config.toml
d_mlp = 384
norm = "layernorm"
attn_scale = 0.102
optimizer = "muon"
seq_len = 1024
train_tokens = 129100000
MLP neurons of a small language model. Each row is named by its layer, matrix (up: input weights) and neuron, and shows model dimensions 80-175. Each number is 128 + 24 x the weight over its row's rms, rounded and kept within 0 to 255.
After each neuron's rows, "fires in" lists the words (lower case) most often at its 100 highest values on Wikipedia text that the model never trained on. A number after a token or word is its count.

L6.up305 [140 178 120 121 127 137  95  90 133  95 163 124 119 122 173 109 151 127 135 105 115 159 144 132 109 107 155 124 125 115 132 116 129 122  80 146 164 191 105 140 144 158 113 168 126 144 144 126 122 125 154 176 130 153 128 147 102  98 125 111 124 142  92 132 109 136 151  94  88  99 133 115 110  88 129 117 135  96 152 138 143  98 138 104 122 107 160 155 130 168 109 115  74 101  86 166]
fires in: "two" 28, "million" 10, "this" 8, "eight" 5, "many" 5

L7.up166 [117  91 115 145 112 166 121 135 128 115 123 150 147 137 115 109 143 171 143 155  89 148 117 160  96 163 116 119 139 115 119 126 140  95  89  93 107 120 180 115 140  96 133 114 157  85 114 100 143 141  97 114 110  90  91 122 169 114 147 168 141 119  94 129 148 115 154 103 143 146 109 122 144 103 180  91 143 142 133 139 156  95 131 141 152 178 125 148 149 133 129 124 146 126 159 122]
fires in: "was" 47, "be" 15, "been" 10, "position" 7, "began" 4

L6.up253 [199 128 152 100  99 110 110 108  78 172 117  98 166 166 133 163 144 110 138 120 135  73  87  70 115 124 162 108 124 106 108 104  94 105 108 124 108  96 104 117 151 114 139 122 119 113 157 117 138 190 150  64 150 130 105 132 112 119 112 143 132 137 172 104 172 126 142 128 117 156 118  87 122 115 165 125  93 152 147 135 131 152 115 132 120 107 141  99 107 111 129 166 135 138 123 112]
fires in: "he" 24, "including" 20, "include" 12, "being" 4

L5.up263 [127 120 127 125 122 166 116 142 155 134 131 153 118 132 126 150 135 157 136 145 129 107  78  92 163 160 124 129  87  86 137 149 124 154 183 110 123 111 148 143 137 121 149 116 150 119 117 111 173 143 121 110 119 120 120 103 129 149 146 103 117 144 113 155 127 158 128 130 151 120  97  74 176 135  96 117 147 193 121 113  94 149 112 136 116 148 153 125  95  87 102 130 126 106 119 192]
fires in: "first" 56, "against" 10, "1st" 8

L5.up247 [101 128  82  96 132 123 159 113 139 125 174 113 121 134 140  68 133 128 137 103 141 157  94 117 110 134 129 160 120 163  71 120 163 159 134 140  90 132 142 146 139 178 111  99 119  96 135 150 112 126 111 155 150  91 117 140 159 174 125 117 171 104  73 126 153 142 108 153 121 112 178  98 133 120 170 151 122 106 116 126 115 105 161 149 111 108  93 103 126 150 115 143 113 107 167 135]
fires in: "have" 22, "been" 21, "had" 6, "items" 4

L5.up246 [109 167 130 115 114 147 136 150 103 104 159 104 138  84 193 115 127 175 106 151 131 147  96 102 159 140 114 140 149 138 153 116 112 154 166 131 117 141 127 128 112 129 119 101 104  83 109 132 114 132 110 122  73 101 105 152 149 119 151 111 106  79 125 144 120 120 156 118 119 115 137 114 154 143 107 136  86 123 118 107 159 135 138 112 107 164 113  99 122 170 137 136 151 163 129 110]
fires in: "october" 31, "philippines" 10, "until" 9, "philadelphia" 4

L5.up273 [116 153 136 139 150  75 130 163 125 114 144  87 146 127 137 168  99 144 157 119 118 118  80 151 164 133  96 142  81 118 160 112 116 138 135 142 120 112 112 137 138 149 142 120 142 119 124 124 126 135 126 104 132 164 118  87 115  88  69 131  83 128  86 107 136 150 137  90 143 117  93 126 173 134 102 113 129 144 115 136 137 152 170 131 138 171 110 157  86 111 125 142 167 139 111 141]
fires in: "which" 25, "when" 22, "because" 6

L7.up305 [106 121 110 100  64 126  88 149 139 155 119 127 113 130 120 116 103 136 126 157 122 106 159 124  92 107 149 173 154 109 106 135 141 118  95  98  95 129 133 101 130 155 108 128 114 139 132 142 112 164 131 144 143 102 121 134 122  85 116 149 122 123 130 109 107 172 152 101 182 145 141 157 165 170 102 102 183 114 159 149  95 182 139 117 129 165  87 135 121 109 122 168 135 106 148 103]
fires in: "against" 26, "early" 15, "charles" 11, "did" 8, "along" 5, "henry" 5

L7.up35 [139 120  98 141  99 155 126 131 146 151 124 123 146  97 141 135 126 128 122 133  98  75 157 176  96 104 101 103 128 129 121 129 102 124 108 143 132 169 151 159 153 131 128 143 123  95 148 117 100 101 123 102  89 116  84 113 111 103 124 122 148 127 153 176 109 120 138 109 144 131 103 118 183 147 112 137 108 144  49 128 156 143 138 120 171 134 153 178 133 136 144 161 177 135 154 130]
fires in: "was" 61, "death" 4

L5.up31 [110 150 103 136  98 139 132 167 122 108 123 168 138 122  92 121 135 135 156 177 134  92 124 126 146 136 140 120 161 146 133  52 139 146 164 128 106 100 127 123 139 129 111 141 143 128 153 113 112 149 116 132  87  89  99 130 132 167 125 176 145  89 128 107 116 109 168 113 135 145 125 105  92  92 103 111 120 135 146 162 117 145 121  63 107 118 174 111 116 139 133 110 127  95 125 121]
fires in: "in" 48, "personal" 5

L5.up242 [113 136 122 131 128 166 114 109 149 172  76 123 151 157 135 116 111 140 134  74 148  87 121 192  58 152 119  98 139 122 110 112 133 110 128 115 156 125 142 175 172 112 108 159 139 124 142 132 123 112 103 165 141 155 142 141 127 102 105 166  94 108 112 138 121 149 140 150 131 136 106 151 139 132 147 116 125 165 138 150 134 100  74 129 133 167 124 143 132 158 117 122 123  79 144 162]
fires in: "was" 54, "been" 35, "has" 10

L8.up1 [125 156  93 129  88 175 153 153 100 107 148 150 159 111  92 144 128 117 109 113 148 142  90 113 161 146 126 110 141 111 147  72 209  99 105 126 147 140 110 167 123 157 147 104 143 115 119 110 115  91 139 127 139 140 140  73 180 119 109 124 144 150 146 131 133 159 139 145 180 175 176  85 150 131 138  98 135 104 136 137 155 114 133 141 107 127 127 143 120 181 138 102  83 118 125  80]
fires in: "september" 35, "over" 12, "october" 10, "november" 5

L5.up339 [138 181 113 111  82 119 143 163 185 129  83 132 144 140 135  95  89 115 123 147 113 160 111 163 162 129 116 120 168  85 110 144 141 125 176 134 103 149 126 123 140 157 105 121  74 117 121  93 122 179 122 146 117 103 127 131  84 143 115 158 154 100 102  97 157 143 111 107 174 116 109  85  96  90 134 140 129 133 105 138 140 146 167 129 133 136 130 110 147 138 126 134 132 117 135 122]
fires in: "when" 32, "after" 24, "while" 8, "what" 6

L6.up258 [ 92 117 129 100 137 137 142 148  86 133 125 117 151 130 126 102  93 166 138 118  89  70 155 109  94 197 137 142 152 142 113 143 124 120 146 142  81 140 110 165  87 123 126  90 102 106 133 106 139 168 113 113 149  91 116 145 113 144 111 162 148 120 120 151 128 130 131 141 119 150 113 107 153 154  88 150  98 143  96 112 126 148 147 105 114 166 129 113 132 148 112 150 117 129 142 163]
fires in: "matches" 16, "both" 13, "goals" 11, "goal" 8, "team" 6, "release" 6

L5.up301 [134 100 124  79 121  85  91 198 128  97 154 128 149 155 130  94 144 113 150 168 142 116 142 113 128  86 117 137 140 128 139 111 140 146 137 165 103 156  87 133 134 136 116  91 163  97 152  98 130 146 129 140  70 113 146 131 123 120 167 114  92 165 155 115 119 135 152 132 128 138 108 127 131 125 143 118 133 150 138 162 141 109 136 117 134 152 110 117 116 131 105 136 128 114 119 138]
fires in: "including" 20, "include" 14, "included" 12, "includes" 4, "claude" 4

L8.up298 [193 101 128 120 167 116 111 117 113 130 150 146 150  98 109 109 109  99  97 129 142 141 157 114  89  95 153 118 152 121  99 124 105 151 146 111  82 107  98 121 120 124 106 143 144 116 160 112 158 136 111 160 112 126 138 138 152  92 109 150 144 112 122 132 128 127 111 157 140 158 127 138  93 184 143 119 128 148 210 126 140 139 151 112  82  98 133 123  83 135 126 103  77 145 113 104]
fires in: "university" 36, "united" 15, "international" 6, "introduced" 4, "president" 4

L5.up216 [165 155 118 141 109 104 153 118 138 140 123 119 192 103 137 120 132 116 111 152 110 171 193 109 121 132 101 123 103 154  91 136 133 131 130 125 101 157 131 133 158 152  92 131 113 134 109 154 155 154 136 154 176 112 107 155 106 144 152  99 127 123  85 134 125  98 149 156 144 110 121 109 136 162 109 114 125 103 119 129 175 167  80 143 137 146 115 102 126 127 191 160 110 112 137 140]
fires in: "after" 27, "which" 27, "finish" 4

L8.up148 [ 90 110 109 105 129 192 132 154 102 107 172 128 151 130 116 158 102 116 166  97  83 110 119 127 125 111 147 117 143 125 128 156 132 151 135 157  96 156 118 157 154 144 170  66 117  80 135 131 129 121 142 121 114 146 127 119 128 113 139 147 163 121 170 132 128 103 139  86 105 120 136 109 109 158 101 134  74 146 138  90  92 149  98 127 120  89 122 122 130 167 137 110 134 112 115 152]
fires in: "she" 21, "however" 11, "he" 8, "and" 5, "full" 5

L6.up299 [123 134 128  81 148 129 132 142 116 164 111 115 122 178 140 123 177 130 118 117 106 138 145 126 147 140 155 117 125 150 165 105 110 151 107 136 135 128 117 119 143  96 105 109 160  69 115 101 163  98 171 150 128  84 178 102 137 187 144 165 127 161  87 125 124 104 102 121 133 149  96 127 165 151 119 140 118 107 140 122 134 125 131 141 127 166 109 143 112 130 193 102  86 112 112 110]
fires in: "music" 24, "museum" 16, "many" 8, "musical" 5, "medalist" 4

L8.up14 [ 88 159 175  84 103 156  83 120 140  91 142 153 125 103 109 132 129 168 175 112 109 107 128  91 144 111 134 127 108  76 129 118 129 144 125 114  99 146 106 144  95 162 148 161 143 147 136 100 142 145 116  89 122 116 134 128 154  96 110 107 145 172 149 156 111 151 138  98  86  95 146 117 133 133 109 133 152 156 111 146 124 172 130 105 150 153  91 118 145 151 169 115 137 113 126 126]
fires in: "june" 15, "ft" 13, "august" 8, "february" 7, "april" 5, "january" 4

L8.up67 [115 131 105 130 101 127 137 148 159 147 119 139 128 139  99 129  87 130 137 108 116  94  96 142 129 132 119  94 116 126 143 141  93 109 130 110 148  86 121 179 138 139 106 114  92 123 128 112 107 115 159 106 162 133 113 137  73 134 136 138 153 124 131 157 151 121 104 121 139 148 127 137 119 147 151 162  94 153  52 110 146 191 116 120 149 150 125 158 107 158 159 173 131 133 105 115]
fires in: "he" 38, "she" 32, "who" 10, "there" 7, "however" 4

L8.up369 [101 147 150 125 107 143 140 106 140 154 125 136 140 131 122 163 136 142 107 128 150  61 135 133 104 112 131 108 162  90 168 168 119 118  91 120 119 151 129  95 177 126 138 126  97 128 132 120 121 119 137 116 127 166 130 134 100 153 140 139 147  98 154  93 121 117 139 108  94 138 117 143 115 160 114 164  97 153 124 117 159 166  91  86 125  93 103 127 124 131 145 101 100 165 145 101]
fires in: "he" 66, "she" 5, "are" 4, "returned" 4

L7.up140 [117 113 146 133 135  97 110 157 135 140 135 147 140 115 110 120 133 168  92 151 112 106 135  86  90 137 113 132 141 121 144  88 146  82 126  77 139 161 121 134 141 112 118 171 146 146 188  80 178 137  99 139 114 164 143  81 112 118 158 136  97 147 122 123 118 140 168 138 129 120 124 144 133 149 123 140  85 177 115 137 157 140 126 152 109 100  99 140  91 140 165 142  88 121 145 104]
fires in: "including" 18, "include" 12, "included" 11, "the" 9, "scored" 4

L5.up321 [149 116 123 136 134 123 130  96  93 111 120  86 139 124  90 179 146 141 148 128  85 143 118  84 128 139 118  78  91 119 123  89 152 112 127 121 132 124 110 169 164 143 101  93 103  98 120 132 131 111 154 143 152  82 135 134 150 113 120  80 129 114 135  89 125 142 147  95  80 108 130 125 153 114  75 118 128 132 120 141 100 117  87 191 119 140 123 104 113 137 146 169 120 151 118 183]
fires in: "is" 23, "well" 15, "was" 13, "being" 9, "been" 7, "also" 5

L7.up321 [131 135  99 131 114  95 144 143 144 141 123 138 133 110 120 126 160 150 119 141 157 135 137 139  85 144 126 104 150 149 149 124 129 118 140 103 146 122 100 134 142 112 138 118 190 113 123 113 164 146 107 145 128 130 134  79 110 126 126 143 135 149 151 132 135 113 150 162 137  82 153  95 150 135 110 130  89 156 159 121 124 119 140 171 145  98 111  91 100 101 105  98 131 118 119 101]
fires in: "november" 29, "september" 14, "december" 12, "construction" 6, "order" 4

L7.up301 [ 88 140  93 124 125  77 147  96  77 142 130 128 154 146  96 136 124 140 136 129 120 120 140 122 110 131 154  99 110  97 135 151 117 115 119 138 112 120  87  38  95  97 163 147 142 166 124 116 144 152 126 133 106 129 127 111 120  77 101 151 125 144 111 100 144 139 122 101 155 110 133 130 125 146 111 123 127 107 171 134 101 116 116 138 135 119 147 165 113 130 113 119 135 131 133 148]
fires in: "also" 41, "radio" 7, "always" 4, "idea" 4

L5.up382 [118 133  90 123 113 108 154 151 104 150 117  84 151 117 106 112 140 105 162 117 128  90 157 101 132 121 150 167 105 106 176 111 125 138 129 128 148 139 141 104  89 163 138 139  91 112 123 177 134 117 143 146 107 136 105 151 143 119 104 108 130 120 113 139  83 116 140 134 138 135 110 138 121 125 136 156 142 163 169 137 111 196 139 142 117 124 113 184 144 137 100 121 142 106 111 160]
fires in: "two" 28, "limited" 8, "support" 6, "super" 5, "supporting" 4

L6.up39 [136 133  73 128  97 159 122 104 151 107 126 118 149 156 140 129 127 124 112 102 146 140  85  83 143 109 139 165 146 178 107 118  89 148 111 122 116 140 161  98 157 147 194 145 125 159 116 114 151 135 134 137  98 156  84 123 153  96 108 116 146 119 150 107 137 129 118 178 188 144 154 110  93 126  93  96 148 113 103 115 120 139 142 115 125 124 162 200 156 112  84  69  78 138 133 118]
fires in: "under" 18, "february" 10, "throughout" 8, "political" 6, "politician" 6, "southern" 5

L5.up326 [117 114  74 119 119 165 109 137 140 123 102 127 138 148 148  86 153 151 145 117 133 128 107 143 111 113 104 125 158 126  86 146  88 174  80 163 136 140 166 112 156 156 108 130 111 134 121 156 145 182 135 134 127  95 134 141 119 138 155  92 133 186 104 121 151 148 132  98 123 110 127 121 105 116 118 107 119 115 141 148 176 130 113 139 138 149 135 101 127 129 127 148  82 159 142 118]
fires in: "been" 19, "held" 16, "charles" 14, "taken" 9, "seen" 4

L5.up86 [123  79 162 144  99 110 127 151 131  91 156  85 138 159 132 119 148 132 113 167 192  92 111 114 110 119 154 124 118  92  88 140 101 116  90 111 134 164 128 104 169 135 152 122 138 165 130 144 113 117 117 123 160  78 138  95 126 124 101 122 139 110 123 115 128 135 162  88 156 111 139 129 178 136 148 154 144 124 100 110 124 170 146 104 123  96 114 126 157 171 114 132 146 158  99 135]
fires in: "he" 39, "as" 12, "she" 12, "also" 4

L7.up142 [103 172 104 119 127 112 137 143 151 153 139 161 121 130 159 155  96 127 103 130 123 135  71  58 155 146  94  74 135 138 127 120 157 160 123 123 138 132  94 131 111 141 129 107 109 130 128 132 104 147 148 118 115 143 106 139 146 124 118 147 150 133 108 140 160 133 162  85 205 188 117 104 140 123 105 156  96 121 131 161 143 154 122 136  95 141 100 116 140 130 121 109 112 105 118 113]
fires in: "november" 29, "february" 17, "april" 13, "october" 13, "since" 12, "june" 5

L5.up364 [131  74 133 125 172 150 111 169 139 109 124 129 124 142 137 146 129 130 142 113 123 138 105 107  87 138 131 126 140 133 120 152 107 143 142 122 117 133 112 138 127 160 157 121 155 125 128 102 129 136 137 160 106 138 112 151 133 155  97 127 172 117 112 117 124  93 132  39 116 159 133 142 158 108 155 177 154 123 115 147  94 147 120 124 145 123 111 136 126 120 123 112 112 101 129 131]
fires in: "he" 55, "bega" 4

L5.up128 [ 83 182  80 161 121 139 124 141 124 157 133 123 145 114 126 146 158 160 176 115 139 117 112 158 119 140 177 139 100  92 140 131 139 136 106 109 149 146 155 150 121 176 155 127 148 115 114 135 149  83 152 131  92 132 114 166 133  92 135  85 185 125 145 160 127  94 145 124 114 101 141 103 146 167 122 145 116 127 125 136 151 137 120 118 148  92 150 134 122 169 142 130 112 125 110 140]
fires in: "three" 16, "third" 12, "first" 12, "highest" 9, "five" 6

L7.up89 [117  88 131 125 127 178 135  94 145 152 146 138 131 136 162 153 156 138  93 122  79  97 142 167 132 120 138  88 128 149 141 141 127 117 113 136 139 141 167 152 101 106 177 152 171  88 113 129 112 120 123 134 118 163 147 115 125 146 111  81 148 183 135 138 139  93 132 135 149 121  86 130  98 117  93 122 140 129 127  85 133  95 166 117  97 161 105 149 170 170 118 118  93 132 107 122]
fires in: "music" 26, "museum" 20, "musical" 5, "major" 4

L5.up223 [165 150 123 115 121 147 196 113 137 141 164 101 143  87 147  88 116 140 149 173  82 140 103 160 151 115 159 111 128 154 121 123 152 152 129 125 153 116 121 163 148 118 136 136 118 124  75 115 172  83 178 121 123 132 101 152 106 128 127  99 133  84 146 139  92 136 143 122 114 133  90  99 116 131 119 114 116 167 134 142 138  84 150 132 119 160 144  98  89 154 100 131 115  91  89 127]
fires in: "first" 23, "season" 9, "training" 7, "highest" 6, "measured" 5, "road" 4

L7.up76 [121 126 111 136 133 111 152 120 177 107 102 128 149 134 125 128  98 144 132 132 121 188 104 142 103 130 139 113 146 116 110 131 125 125 143 170 142 159 147 145 154 134 154 135 147 138 135 133 157 132 155 173  94 140 135 118 102 138  97 139 123 178 144 120 117 157 103 100 150 114 115 129 117 134 162 162 143 119 125 151 157 109  77 140 144 132 123 106 125 205 164 157 105 101  99 124]
fires in: "also" 52, "website" 4

L5.up262 [109 115 108 128 142  92 126 107 141 107 158  83 164 134  91 111 139 117 167 130 102 151 125  92 181 108 105 109 131 108  77 118 154  88 115 135  93 131 126 128  84 147 168 137 131  89  89 144 138 116 113 117 143 103 164 118 162 147 108 167 138 164 123 132 122 119 178 101 144 123  96 125 144 151 193  99 120 148 102 134 143 168 100  93 170 109 115 133 127 137 114 155 161  93 126 115]
fires in: "also" 25, "would" 12, "included" 10, "including" 6

L5.up28 [ 96  80 144 128 150 144 150 118 159 132 146 130 172 117 150 108  54 121 135 132  60 133 175 137 116 158 176 103  83 129 101 120 136 105 129 129 143 130 134 133 135 140 123 110 101 120 117 125  97 116 111 143  68 141 129  94 132 136 102  81 169 131 122 109 107 140 117 134 169 116 148 133 136 126 129 118 106 105  85 107  99 164  91 157 117 165 119 120 144 104 154 121 113 122 125 142]
fires in: "through" 17, "after" 16, "throughout" 7, "as" 7, "affected" 4, "control" 4

L8.up115 [162 137 104 118 125 128 128 142 142 150 129 144 148 103 119 107 155 139 109  95 168 105 106 116 164 109 174 130 115 136 149 133 140 136 112  76 143 102 126 134 117 153 108 131 107 155 130 111 112 136 165 133 107 121 138 146 113 118 150 130 127 127 106  93  98 107 133 114 155 106 195 132 115 117 113 128 114 167 113 107 159 130 117 109 133 112 139 115 111 105  94  92 124 112 131  68]
fires in: "about" 11, "born" 11, "took" 11, "too" 7, "began" 5, "both" 5

L5.up268 [108 150 132 133 132  99 132 115 151  90 135 164 127 151 131 129  87 146 137 145 135  58  58 109 118 139 117 164 134 126  93  83  83 133 126 113 130 145 105 118  96 101 162 144 127 131 175 126  98 145 145 135 143  89 149 109 111 110 124  72 117 105 130 138  97 154 173 132 115 112 147 134 119 121 148  99  70 162 135  89 127 130 148 107 136 100 124 118  79 128 147 111  87 117 106 125]
fires in: "in" 36, "during" 14, "aircraft" 6, "midfielder" 4

L6.up291 [102 139 126 126 113 144  80 111 133 108 139 117  98 141 123 131 108 154  86 120 135 136 122 140 128  76 133 138 157 132 178 129 120 158 114 133  95 140 105 138 112 122 172 119 116 133 136 162 147 149 133 170 142  92  99 160 146 129 148 112 133 177 144 151 134 144  83 151 110 110 121 155  79 114 159 112 117 111 154 155 121 130 116  96 172 129  95 113 128 111  89 138 151 137 144 149]
fires in: "university" 21, "work" 14, "world" 10, "works" 8, "working" 7, "worker" 5

L5.up8 [103 156 155  85 127 115 122 117 120 126 119 118  75 123 130 135 144 106 126 134 162 172 123 119 125 126 113 144 129 126 135 124 108 118 111 149 148 132  89 159 156 111 111 142 102 110 156  97 114 102 162 119 110 125  66 122 103 144 130  98 170 119 148 103 146 114 120 107  90  80 131 148 119 132  95 134  92 140 152 174 146 137 150 104 121 131 108 144 155 159 111 154 167  93 118 154]
fires in: "its" 44, "an" 14, "their" 11, "itself" 4, "sir" 4

L6.up360 [124 153 143 129 131  99 174 122 135 144 102 121 149 160 123 147 136 141 142 102 105 110 141 102 122 128 126 117 110 155 115 134  90  95 133 135  98 105 113  76 125 132 110  99 140 142 154 117 107 114  80 143 127 155 113 143 153 134 164 149 106 151 150 130  92 136 161  79 124 111 133 109 179 104 107 152  73 144 149 145 155 142  76 124  96 117 107 128 135 161 137  85 118 122 127 118]
fires in: "also" 54, "being" 5, "hitchcock" 4

L5.up46 [112 105 138 154 125 137  82 167 119 116 103 109 120 110 126 127 131 166  45 117 110 138 126 169 131  79 155 145 154 129  83 120  98 137 170 151 109 176 138 134 120 148 114 139 149 137 140  79 144 117 114 128 126 135 126 125 119 132 149 162 136 173  87  86 148 140 109 135 117 128 103  97 128 104 145 159 132 145 144 164 132 108  76 107 112 138 144  96 128 119 129 150 158 142 130 132]
fires in: "university" 33, "united" 32, "there" 8

L5.up304 [140 156 125 112 174 135 159 129  51  86 119 127 142 143 129 137 159 150 116 110 192 103 111 100 127 130 106 134  95 154 129 137 126  91 101 165 104 121 167 178 153 146 135 123 147  91 182 123  99 141 117 104 103 115 111 125 169 158 127 110 108 125 133 154 135  86 102 133 175 101 154 110 115 131 108 141 168 106 120  93 114 108 108 145 149 135 112 107 128 124 131 118 108 115 100 139]
fires in: "to" 25, "would" 15, "will" 12, "could" 5, "should" 5, "pld" 4

L5.up122 [137 165 115 115 129 139 108 144 118 167 177 102 156 107 153 126 191 128 106 114 133 142 108 126 143 122 136 131 112 138 143 133 139 120  90 162  69 114 145 158 119 140 144 147 106 138 111 107 117 146 119 182 115 143 148 146 117 126 121 148 136 141 116 160 124 124  98 112 125 119 141 157 106 119  98 133 107 126  81 116 198  72  97 121 139 132 101 117 139 110  99 152 155 122 116 100]
fires in: "this" 22, "who" 13, "three" 10, "two" 8, "came" 8, "covered" 4

L5.up127 [154 119 127 128  95 132  88 124 125 156 162 154 158 140 120 144 151 119  63 163 143 134 141 135 127 122 113 110 160 115 123 138 180  98 128 122 178 116  85  92 123 123 106 109 140 106 205  80 128  89 109 125 110 126  97 179 138 118  97 115 153 118  95 106 149 100 117 150 118 130 115 163 157 106 127  99 160 162 147 147  68 153 161 137 127 109  79 140 119 172 147 127 132 137 167 142]
fires in: "their" 45, "software" 5, "sexual" 5, "issued" 4

L6.up32 [170 156 120 133  81 136  98  95 129  88 147 112 137  93 113 128 102 146 111 123 115 148  80 105 114 103  98 109  79 121  99 122 143 175 135 135 104 149  92 109 141 135 128 113 110 123 170 106 110 140 104 168 146 130  53 157 117 106 114 162 117 150  79  98 176 135 164 113 132 110 153 122 132 116 109 116 114  55  90 143 182 143 132 140 143 116  90 127 126 116 117 102 138 105 174 113]
fires in: "there" 22, "until" 11, "because" 9, "their" 9, "that" 8, "aircraft" 7

L6.up369 [122 131 164 127 104 107 165 150 146  80 123 139 161 160 123 153 121 140 131 132 131 100  99 149 170 163 118 141 161 140 113 140 120 126 117  99 118 152 125 166 121 130  99 141  77  82 159 109 163 170 165 119 121 125 125 117 115 115 121 138  95 101 116 160 120 140 180 130 169 118 114 100 146 173 113 147 102 143 135 142 157 122 164 121 129 112  72 113 144 106 122 111 101  64  92  94]
fires in: "including" 20, "after" 9, "include" 8, "since" 6, "featuring" 5, "during" 5

L6.up215 [186 141 125  91 120 149  99 129 118 113 104 132 156 114 110 161 146 121 174 150 103  76 123 158 137 128 125 147 124 125  85 108 114 129 124 101 133 144 145 144 107 121  87 116  94  96 120 128 140 131 135 156 134 138 124 114 125 124 150 138 103 134 119 162 120 150 148  78 138 145 112  82 100 151 145 135 135 139 154 136 138 132 198 103 105 119 134 152 116 148 114 110 136 138 139 159]
fires in: "take" 10, "all" 10, "like" 10, "taken" 9, "taking" 7, "given" 4

L7.up151 [ 82 143  99  92 142 214 109 143 166 121 143 152 121  71 127 131  83 189 131 135 116 167 138 145 156 117 132 112 142 107  91 104 105 166 118 133 134 128 129 137 106 149 128 140 160 114 129  85 150 141 109 136 117 116 149 133 127 121 117 122  87 161 158 130  86 155 137 122 181 189 133  97 174 107 108 157 102 103 109 131 134 166 122 106 125 139 132 116 107 131 144 164  91  98  99 131]
fires in: "february" 17, "june" 15, "march" 14, "hospital" 4

L7.up221 [117 146 115 127 113  61  90 145 122  90  91 134 107 171 128 117 151 163 125 110 135 107 144  98 137 144  77 152 130 144 105 133 128 146 133 135 125 148 114 149 181 137 174 112 124 142  97  81 155 116 123 131 137 127 148 110 153 117 111 135 145 118 113 123 120 133 126 116  83 153 140  94 116 127 106 159 145 116 128 149  91 147 102  88 157 153  85 115 114 134  93 153 155 141 133  76]
fires in: "including" 18, "club" 13, "included" 10, "s" 9, "include" 7, "class" 4

L5.up274 [130 107 141 113 127 106 161 142 144 124 138 158  78 132 187 119  94 149 122 102 124 180 131 129 143 129 127 114 114 143 120 167 137 188 167 181 122 133  91 110 140 120 104 132 148 130 125 137 123 127 151  94 121 160 101 133 136 159 119 126 173 153  99 129 104 138 138 104  93 104 111 107 142  96 152 135 135 134 165 171 124 155 105 126 156 113 126 111 143 147 125  42 128 129 135 138]
fires in: "university" 38, "them" 12, "consent" 5

L6.up350 [162 120 169 138  85 115 144 133 149 157 104 139 116 101 118 104 127 156 104 120  90 119 114 103  88 112 124 158 107 107 112 134 115 171 160  97 141 162 155 137  90 109 172 142 140 174 112 165 133 106 122 157 127 134 152 150 148 128 119  97 104 121  99 138 144 152 116 134 135 103 162 125 166 145 128 136 126  52 148 157 168 125 114 125 120 148 126  82  85 113 125 169 121 115 130 144]
fires in: "one" 30, "each" 16, "office" 4, "years" 4, "units" 4

L7.up9 [122 143 141  64  95 154 114 108 141 144 116 105  97 144 148 146 156 125 169 103 127 103  75 182 162 151 134 139 101  97 137 131 142 141  97 108 135 135 174 144 140 133  95 124 103 122 130 129 158 169 161  80 114 121 113 122  97 101 140 118 156 134 144 118 130 139 117 119 131 119 104  88 114 153 181 160 116 143  95 177 139  88 143  99 110 139 124 126 114 150 122 118 143 147 153 136]
fires in: "been" 31, "being" 10, "great" 6, "given" 5, "taken" 4

L5.up179 [133 105 167 135 167 140 143 142 106 131 107 115 108 149 112 107 114 128 134 123 137 137 111 121 164 167 144 167 120  99 113 158 114 119 154 157 133 161  91 110 149 105 118  82 119 109 163  69 112 135 135 151 153 125 157 147 132 107 163 118 141  83  96 149  91 114 137 129 115 137 122  96 189 162 135 143 116 113 142 157  76 136 120 127 123 130 103 121  82 140 135 137 103 112 132 133]
fires in: "by" 62, "place" 6, "is" 4